config.toml
num_hidden_layers = 10
hidden_size = 256
num_attention_heads = 2
num_key_value_heads = 2
head_dim = 128
intermediate_size = 1024
vocab_size = 4096
hidden_act = "gelu"
norm = "layernorm"
norm_place = "pre"
norm_eps = 1e-05
positions = "rope"
rope_theta = 10000.0
rope_fraction = 0.25
qk_norm = false
attn_scale = 0.0884
bias = "all"
tie_word_embeddings = false
parallel_block = true
init = "normal"
init_std_qkv = 0.0324
init_std_o = 0.00726
init_std_up = 0.0324
init_std_down = 0.00363
init_out_by_depth = true
optimizer = "muon"
learning_rate = 0.0102
lr_mult_o = 1.5
lr_mult_down = 2.0
beta1 = 0.95
lr_head = 0.0083
max_grad_norm = 0.5
warmup_steps = 200
schedule = "wsd"
decay_fraction = 0.781
decay_shape = "pow"
final_lr_fraction = 0.05
batch_tokens = 65536
max_seq_len = 128
doc_mask = false
train_tokens = 438300000
max_steps = 6688
dataset = "wikipedia_en"
MLP neurons of a small language model. Each row is named by its layer, matrix (up: input weights) and neuron, and shows model dimensions 176-239. Each number is 128 + 24 x the weight over its row's rms, rounded and kept within 0 to 255.
A block is one neuron, or neurons of one layer that tend to fire together. Before each block is what it responds to, as a language model described it from the Wikipedia text at the highest values.

Year-range dashes. En dashes or hyphens joining two years in date spans, mostly in tables, lists and headings, such as 1948–1954 and 1992–93.
L3.up119 [121  91 153 131  85 105 145  88  99 148 126 104 130 128 121 122 150 134 149 117 169 140 141 147 134 103 131  94 166 111 192 139 102 136 149 133 104 119 142 103 169 107 140 137 121 147 117 125 104  89 167 130 113 134 110 150 197 124 154 137 146 126 134 104]
L3.up397 [120 135 156 103  91 101 116 108 113 158 104 109 117 128 129 100 110 128 150 134 166  84 154 105 106  85  98 159  95  82 136  83 120 108 128 133 133 105 122 135 132 133 151  99 125 191 101 141 118 137 111 165 193 129 141 116 176 130 153 104  84 173 121 181]
L3.up542 [138  98 166 126  85 142 114 124 103 143 125 135 110 116 155 145 133 177 124 133 112  73 143 147 102 121 122 133 136 153 165 121 132 127 115 133 111 190 138 144  67 154 149 152 105 150  59 117 126 123 172 104 129 126 128 127 184  94 162 115 128 144 133 105]
L3.up821 [155 150 151 164 160 132 118 101  93 108 167 113 126 135 104 152 121 143 159 156 138 142 116 174  69 113 137 116 103 150 119 157 117 120 126 128  94 138 117 108 141 131 121 100  95 126 125 143 149 152 164 118 147 138 110 152 122  78 155 119  93  81  92 124]

Quantity words and numerals. Quantifiers and number words, often completing a word begun in an earlier token, at sentence or section starts, e.g. Some, Two, Several, "most of", "many".
L4.up53 [151 107  94 129 125 130 131 122 159 117 169 136 146 146 155 116  71 105 118 156 157  87 114 139 151 115  91 108 168 104 145 131  91 127 151 114 125 117  88 155 173 132 117 110 129 164  82 170 135 111 114 135 140 150 125 118 113 119 111 121 159 124 118 162]

Range dash after number. Hyphens and en dashes right after a number that open a range, mostly year spans like (1957-1958), 2025–26, f/4.5–32, plus "to" in "2017 to 2020".
L5.up7 [104  71  96 150 125 120 135 170 119 123 143 114 117 135 131 137 132 153 111 165 111 148 118 103 144 134 169  95 136  94 130 142 105 144 138  87  98 143 140 135 116 140 155 151 124 141 121 160 166 140 101  99 162 141 125  96 123 175 148 133 168  95 148 126]
L5.up99 [146 193 138 133 134 106 147 147 145 132 144 129 140 125 100 138 126  90 126  99 107 118  75  73  92  71  89 138 153 163 135 153 136 159 148 124  89 113 135 121 114 118 156 113 129 126 102 132 116  88 143 125 135 111 107 146 119 144  98 162 167 152 140 146]
L5.up134 [111 105 103 126 131 118 138 124  74 149 108  75  98 103 156 148 101  93 124 171 107 102 112 120 103 147 130 157 128 158 134 158 126 140  76  90 134 111 132 132 130 128 109 140 102 134 142 129 158 144 161 103 182 116 140  95 147 119  86 141 146 132 105  89]
L5.up195 [136 139 139 147  99  86 110  88  86 135 140 133 163 127 108 137 158 103 132 156 102 156 147 117 162 139 134 132 144 120 158 124 112 136 130 139 132  81  79 135 163 153 121 140 152 124 112 118 146 136 157 112 141 124  72 128 114 141 202 155 155 154 180 137]
L5.up247 [152 129 153 151 128 138 159 133 133 168 134 131 123 108 163 189 133 135 119 170 176 163 136 143 110 138 117 119 134  99 114 127 110 123 154 134  80 113 112 139 139 104 119 116 114 156 129 123 130 126 139 131 128 144 160  84 133 111 176 146 134 105 151 110]
L5.up360 [165 146 120 145 156 110 139 151 168 109 164  89 139 112 140 102 125 143 160 137  83 163 115 131 110 133 120 107 135 132 132 139 115 100 149  90 116  94 135  98 119 123 108  74  97 127 136 146 127 106 160 139 115 124 106  80 157  90 145 147 100 120 102 108]
L5.up421 [148 141  98  73 119 108  92 130 138 142 126 107  80 117 138 141 120 167 116 173 124 141 142 137  80 128 155 114  85  99 178 164  82 174 127 111 155 144 155 159 106 117 122  86  73 103 134 166 117 172 157 112 156 120 116  96 138 122 175 138 145 113 109 136]
L5.up449 [138 139 128 119 105 155 148 137 114 122 112 134 146 150 157 116  76 123 136 114 138  88 143 137 128  82  91 105 118 145 113  97  86 127 127 147 137 128 100 161 136 133 149 173 142 175 171 165 102 129 108 152 141  98 137 135 144 109 143 132 115 125 156 135]
L5.up561 [108 121 122 136 106 110 127 126  56 150 113 144  76 101 134 165 169  87 123 164 151 129 112 133 121 155  91  76 130 144 170 123 152 130 149 113 166 158 115 111  85 130 138 105 147 103 155 125 186 132 146 129 152 159 100 132 140 177 134 181 140 154 143 125]
L5.up582 [134 102 139 118 145 118 121  86 121 110 111  52 115 105 158  79 113 121 140 115 157 127 100  85 113 128 117 160 120 115 147 116 116 123 156 156  93 171 113  98 148 139  94  80  82 128 113 123 110 147 145 140 130 112  91 128 108  98 131 103  95 114 119 118]
L5.up755 [ 71 151 126 109 153 139 135 177 138 169 152 143 153  87 138 103 140 111 203 173 102 131 125 123 144 152  93  62 118 136 170 131 129 121 112 119 121 138 133 123 152 122 100  97 118 129 116 157 130 100 111 146 148  91 111 105 135 127 110 115 149 123 158 111]
L5.up763 [129 135 120 153 145 122 129 128 126 140 119 121 101 108 135 125 123 127 146 157 125 101 176  96 128 101 163 163 153 135 180 136  64 150 169 104 112 112 140 118  78 135 136 126 152 163 117 169 103 120 142  91 139 159  81 134 126  97 114 149 174 141 153 158]
L5.up865 [ 98 139 173 106 133 124  99 128  58 122 119 142  78 119 128 140 163 137 127 124 101 107  95 130 114 120 143  98 149 165 185 109 107 126 147 120 158 122 158  96 140 164 148 163  95 138  76 138  73 122 140 114 139 152 132 166  87 143 159 160 124  99 123 149]
L5.up951 [128 119 124 125 112 152 154 117 124 111  90 124 127 109 126  79  74 120 147 141 174  89 135  77 145 165 122 120 136  80 162 170 163 126 147 103 106 205 105 152 145 106  73 147 113 138 104 149 140 113 113  94 135 160  85 134 118 126 125  84 146  73  96 143]
L5.up998 [150 102 115 145 121 130 125 139  99 103 158 110 126 124 163 120 101  50 134 142 128 116 136 125 113 138 117 132 143 145 134  99 135 153 156 147 122 153 141 149 110 156 116 122 141 141 124 121 109 111 180 102 167 129 161 128 110 137 138 118 172 163 159 155]
L5.up1021 [145 181  76 104 157 111 146 139 121 131 136 139 115 155 144 112 155 136 108 158 158 126  99 110 169  86 133 130 136 120 163 149 102  81 104 112 161 107 150 121 140 163 121  75 160 150 136 124 119  82 117 132 145 149 142  75 176 128 102 151 116  99 137 105]

Quantity and number openers. Tokens that begin a quantity or count, mostly the space before a number after On or than, plus quantifiers like several, most, three, few.
L5.up37 [115 115 142 137 157 156 151 109 151 123 129  99 176 141 166 150 109 106 140 151 111 132 106  89 115 136 148 135 129 148 136 144  65 140 103 138 147  97 111  89  90  98  84 173 127 114 132 125 150 164 161 104 114 133 126  73 142 135 126 135 112 117 187  85]
L5.up74 [123 162 156 162  93 137 115 151  56 103 137 140 153 136 129 131 132 175 130 156 103 114  95  94 126 121 119 137 144  91 135 139 113 137 116  90 144 139 105 122 142 176 107 132 134 134 148 147 111 156 102 128 126 141 125 113 146 102 125 148 119 108 147 124]
L5.up75 [ 85  74  92 133 126 105 113  66  87 114 153 114 136 101 123 142 148 130 125 153 141 110 108 108 138 113 146 104 177 164 101 113 136 130  90  79 111 107 148 132 137 152 167  98  95  79 140 122 126 135 147  99 127 159 126  83 128 153  82 160 130 161  76 142]
L5.up115 [147 132  90 113 118 127 161 123 127 105 170 125 116 133 179 160 108 148 121 122 113  89 169  83 112 124 129 123 162 154 137 105 129 171 104 124  93 172 154 185 123 109 101 110 146 158 148 119 116 105 129 172 116 129 106 159  76 117 109  94 192 141 124 125]
L5.up213 [103 101 106 155 137 150 108 140 116  98  85 105 186 138 142  94 144 110 135 132 119 153  90 141 128 130 149 111 139  79  95 106 134 154 141 123 121 122 147  95 140 171 141 124 121 104 185  83 172 117 130 132 139 111 105 125 124 129 147 121 141  57 144 111]
L5.up231 [117 153  90 143 126 110 130 116 173 136 106 175 119 142 156 122  98  91 167 147 145 163 107 136 120 131 107 121 152  98 155 149 126 142 127 118 152 122 107 107 162 135 105 137 101 122 132 132 105  88  57 145 107 104  91 169 123 141 142 125 148 123 133  84]
L5.up258 [ 78 113  93 131 105 182  69 122 142 116 125 118 172 139 127 180  96 116 109 147 128 163 192 116 128 101  93 126 136 134 155  80 118 103 132 100 119 164 150 159 142 134 137  81 108 120 128 118 156 103 184 141 131 142 105 148 110 128 129 110 119 126 100  84]
L5.up371 [100 113 161 110  98 147 147  94 114 113 118 128  91 143 128 134 129 137 152 110 127 173 116 114 144 115 113 134 113 123 118  94  91 139 102 129 168 144 133 151 158 126 131 131  87 101 145 113 129 128 131 135 117 128 119 161 125 163 100 149 121 127 129 139]
L5.up521 [101 137  76 165 116 136 108 127 119 115 142 147  93 123 166 151 141 140 151 149  92 145 108 102 178 163 100 128 134 157 155  81 150 149 138 126 135 125 154 128 134 146 145 120 103 133 160 105 108 108 128 130 124 139 149 129 128 129  98  77 135  95 147 110]
L5.up670 [126 100  88 151 173 135  86  89 138 119 169 157 175 111 121 149 137 102 115 125 157 156 159 126 114 137 127 104 137 121 131 120 110 138 116  65 115 109 124 129 138 161 152 100 100 110 159 131 123 188 160 107 116 124 139 142 124 107 145 102 146 123 108 139]
L5.up681 [129 121 128 168 170 123 135 130  83 128 108 132 153 173 166 129  84 132 149  93  88 150 113 145 147  90 106 160 160 140 100 143 169 116 120 120 115 122 124 128 108 105 141 107 105 106 128 116 148  92 127  94 107 155 168 128 143  98 147 118 117 117 139 105]
L5.up739 [129 163 169 149 130 140 107 127  93 117 117 148 157 186 138 105 165 116 110 153 128 100 150  83 163 112 106 114 157 165 176 134 155 106 130 125 134 116 113 107 131 131 126 115 146 129 121 146 131 106 124  93 164 124 185 112 123 121 124 144 154 132 117 101]
L5.up770 [101 110 101 176 129  77 159 134 176 118 125 123 128 109 103 116 116 118 123 127 128 134 140  68  87  84 135 134 121 107  95  95 118  93 100  58 119 137 121 138 121 144 118  64 167 125 122 163 175 127 143 169 122 109  97 143 114 133 134  97 161 101 117 108]
L5.up786 [144  82 151 134 135 150  93 142 111  85 190 107 161  51 136  96 101 119 124 118 151 126 140 134 123 111 107 100 130 130 130 114 136 166 159 121  84 135 138 141 129 139 114 132 143 125 127 156 114 111 142 114 129 111 156 164 137 155 132  79 168 175  97 129]
L5.up800 [147 134 103 124 131  87 143 152 103  93 148 124 125 142 112 159 130 100 157 128 153 138 126 107 142 117 131 127 181  59 119 150 101 154 107 111 134 140 133 119 150  98 103  88 138 152 185 106 109 132 134 133 120 111  68 164  95 131 137 133 171  87 107 108]
L5.up834 [112 168 163 133 152 151  83 119 140 131 128 113  83 133 122 118 145 125 120 148  91 170 133  82 108 114 108 122 123 130 135 128 117 140 164 125 127 108 120  96 166 171 113 114 135 147 122 119 135 113 134 149 150 115  60 165 108 130 124 136 140 112  91 169]

Space before date numbers. The space token just before a number, mostly a day after a month name or "On" (On April 5, On 14 March), plus numbers after of, over, from; rarely mid-word fragments.
L3.up53 [ 89  82 147 127 123  88 108 121  82 156 146 121 163 150 153 138 155 137 138 136 112 130 122  78 158 107 130 133 152 160 115 124 157  98 139 143 143 153  98 128 118 169 101 162 162 162 114 140 116 100 137 157 129 140 126 102 149 126 110 162 125 122  98 141]
L3.up214 [110 140 141 140 134 105  99 147 111 125 173 138 130 161 147  75 116 148  78 123 129 107 137  79 130 126 161 128 152 108 162  93 107 142 120  84 125 156 153 141 126 143 115 131 100 116 128 186 154 168 135 120 127 106 119 153 128 112 123 149 127 141 125  98]
L3.up844 [115  73 143 157 116 134  90 140 149  72 116 132 113 100 166 105 104 152  66 150  89 176 184 125 113  83 131 140 144  85 134 147 123 154 154 102 147 133 136 156 101 134 148 134 128 105  99 142 179 155 100 111 157 159 173 111 106 181 126 117 140 125 110 101]
L3.up876 [131 159 141 126  84 128 104  97  87 103 124 149 122 127 121 160 101 139 162 123  94 143 140 128 107 157 115 171 130 123 149 119 105 149 144 170 123 113 154 146 145 140 123 149 149 152 102 148  90  77 144 116  96 135 173 132 130 174  94 105 160 140 142 118]

Separators after numbers. Commas, hyphens, slashes, pipes and "and" right after a digit, as in 2,390,566, 1572-1577, 1945 and; also some mid-word pieces such as veg-et-ation.
L4.up720 [110 127  71 135 137 116 125 125 138 155 139 122 130 113 107 169 148 108 165  95 152 118 165 107 111 125  92 133 156 106 149 104  81 168 109  88 177 173  94 117 117 132 103 129 107 131  98 107 104 112 124  81 131 197 127  95 144 128 159 115 118 114 143 151]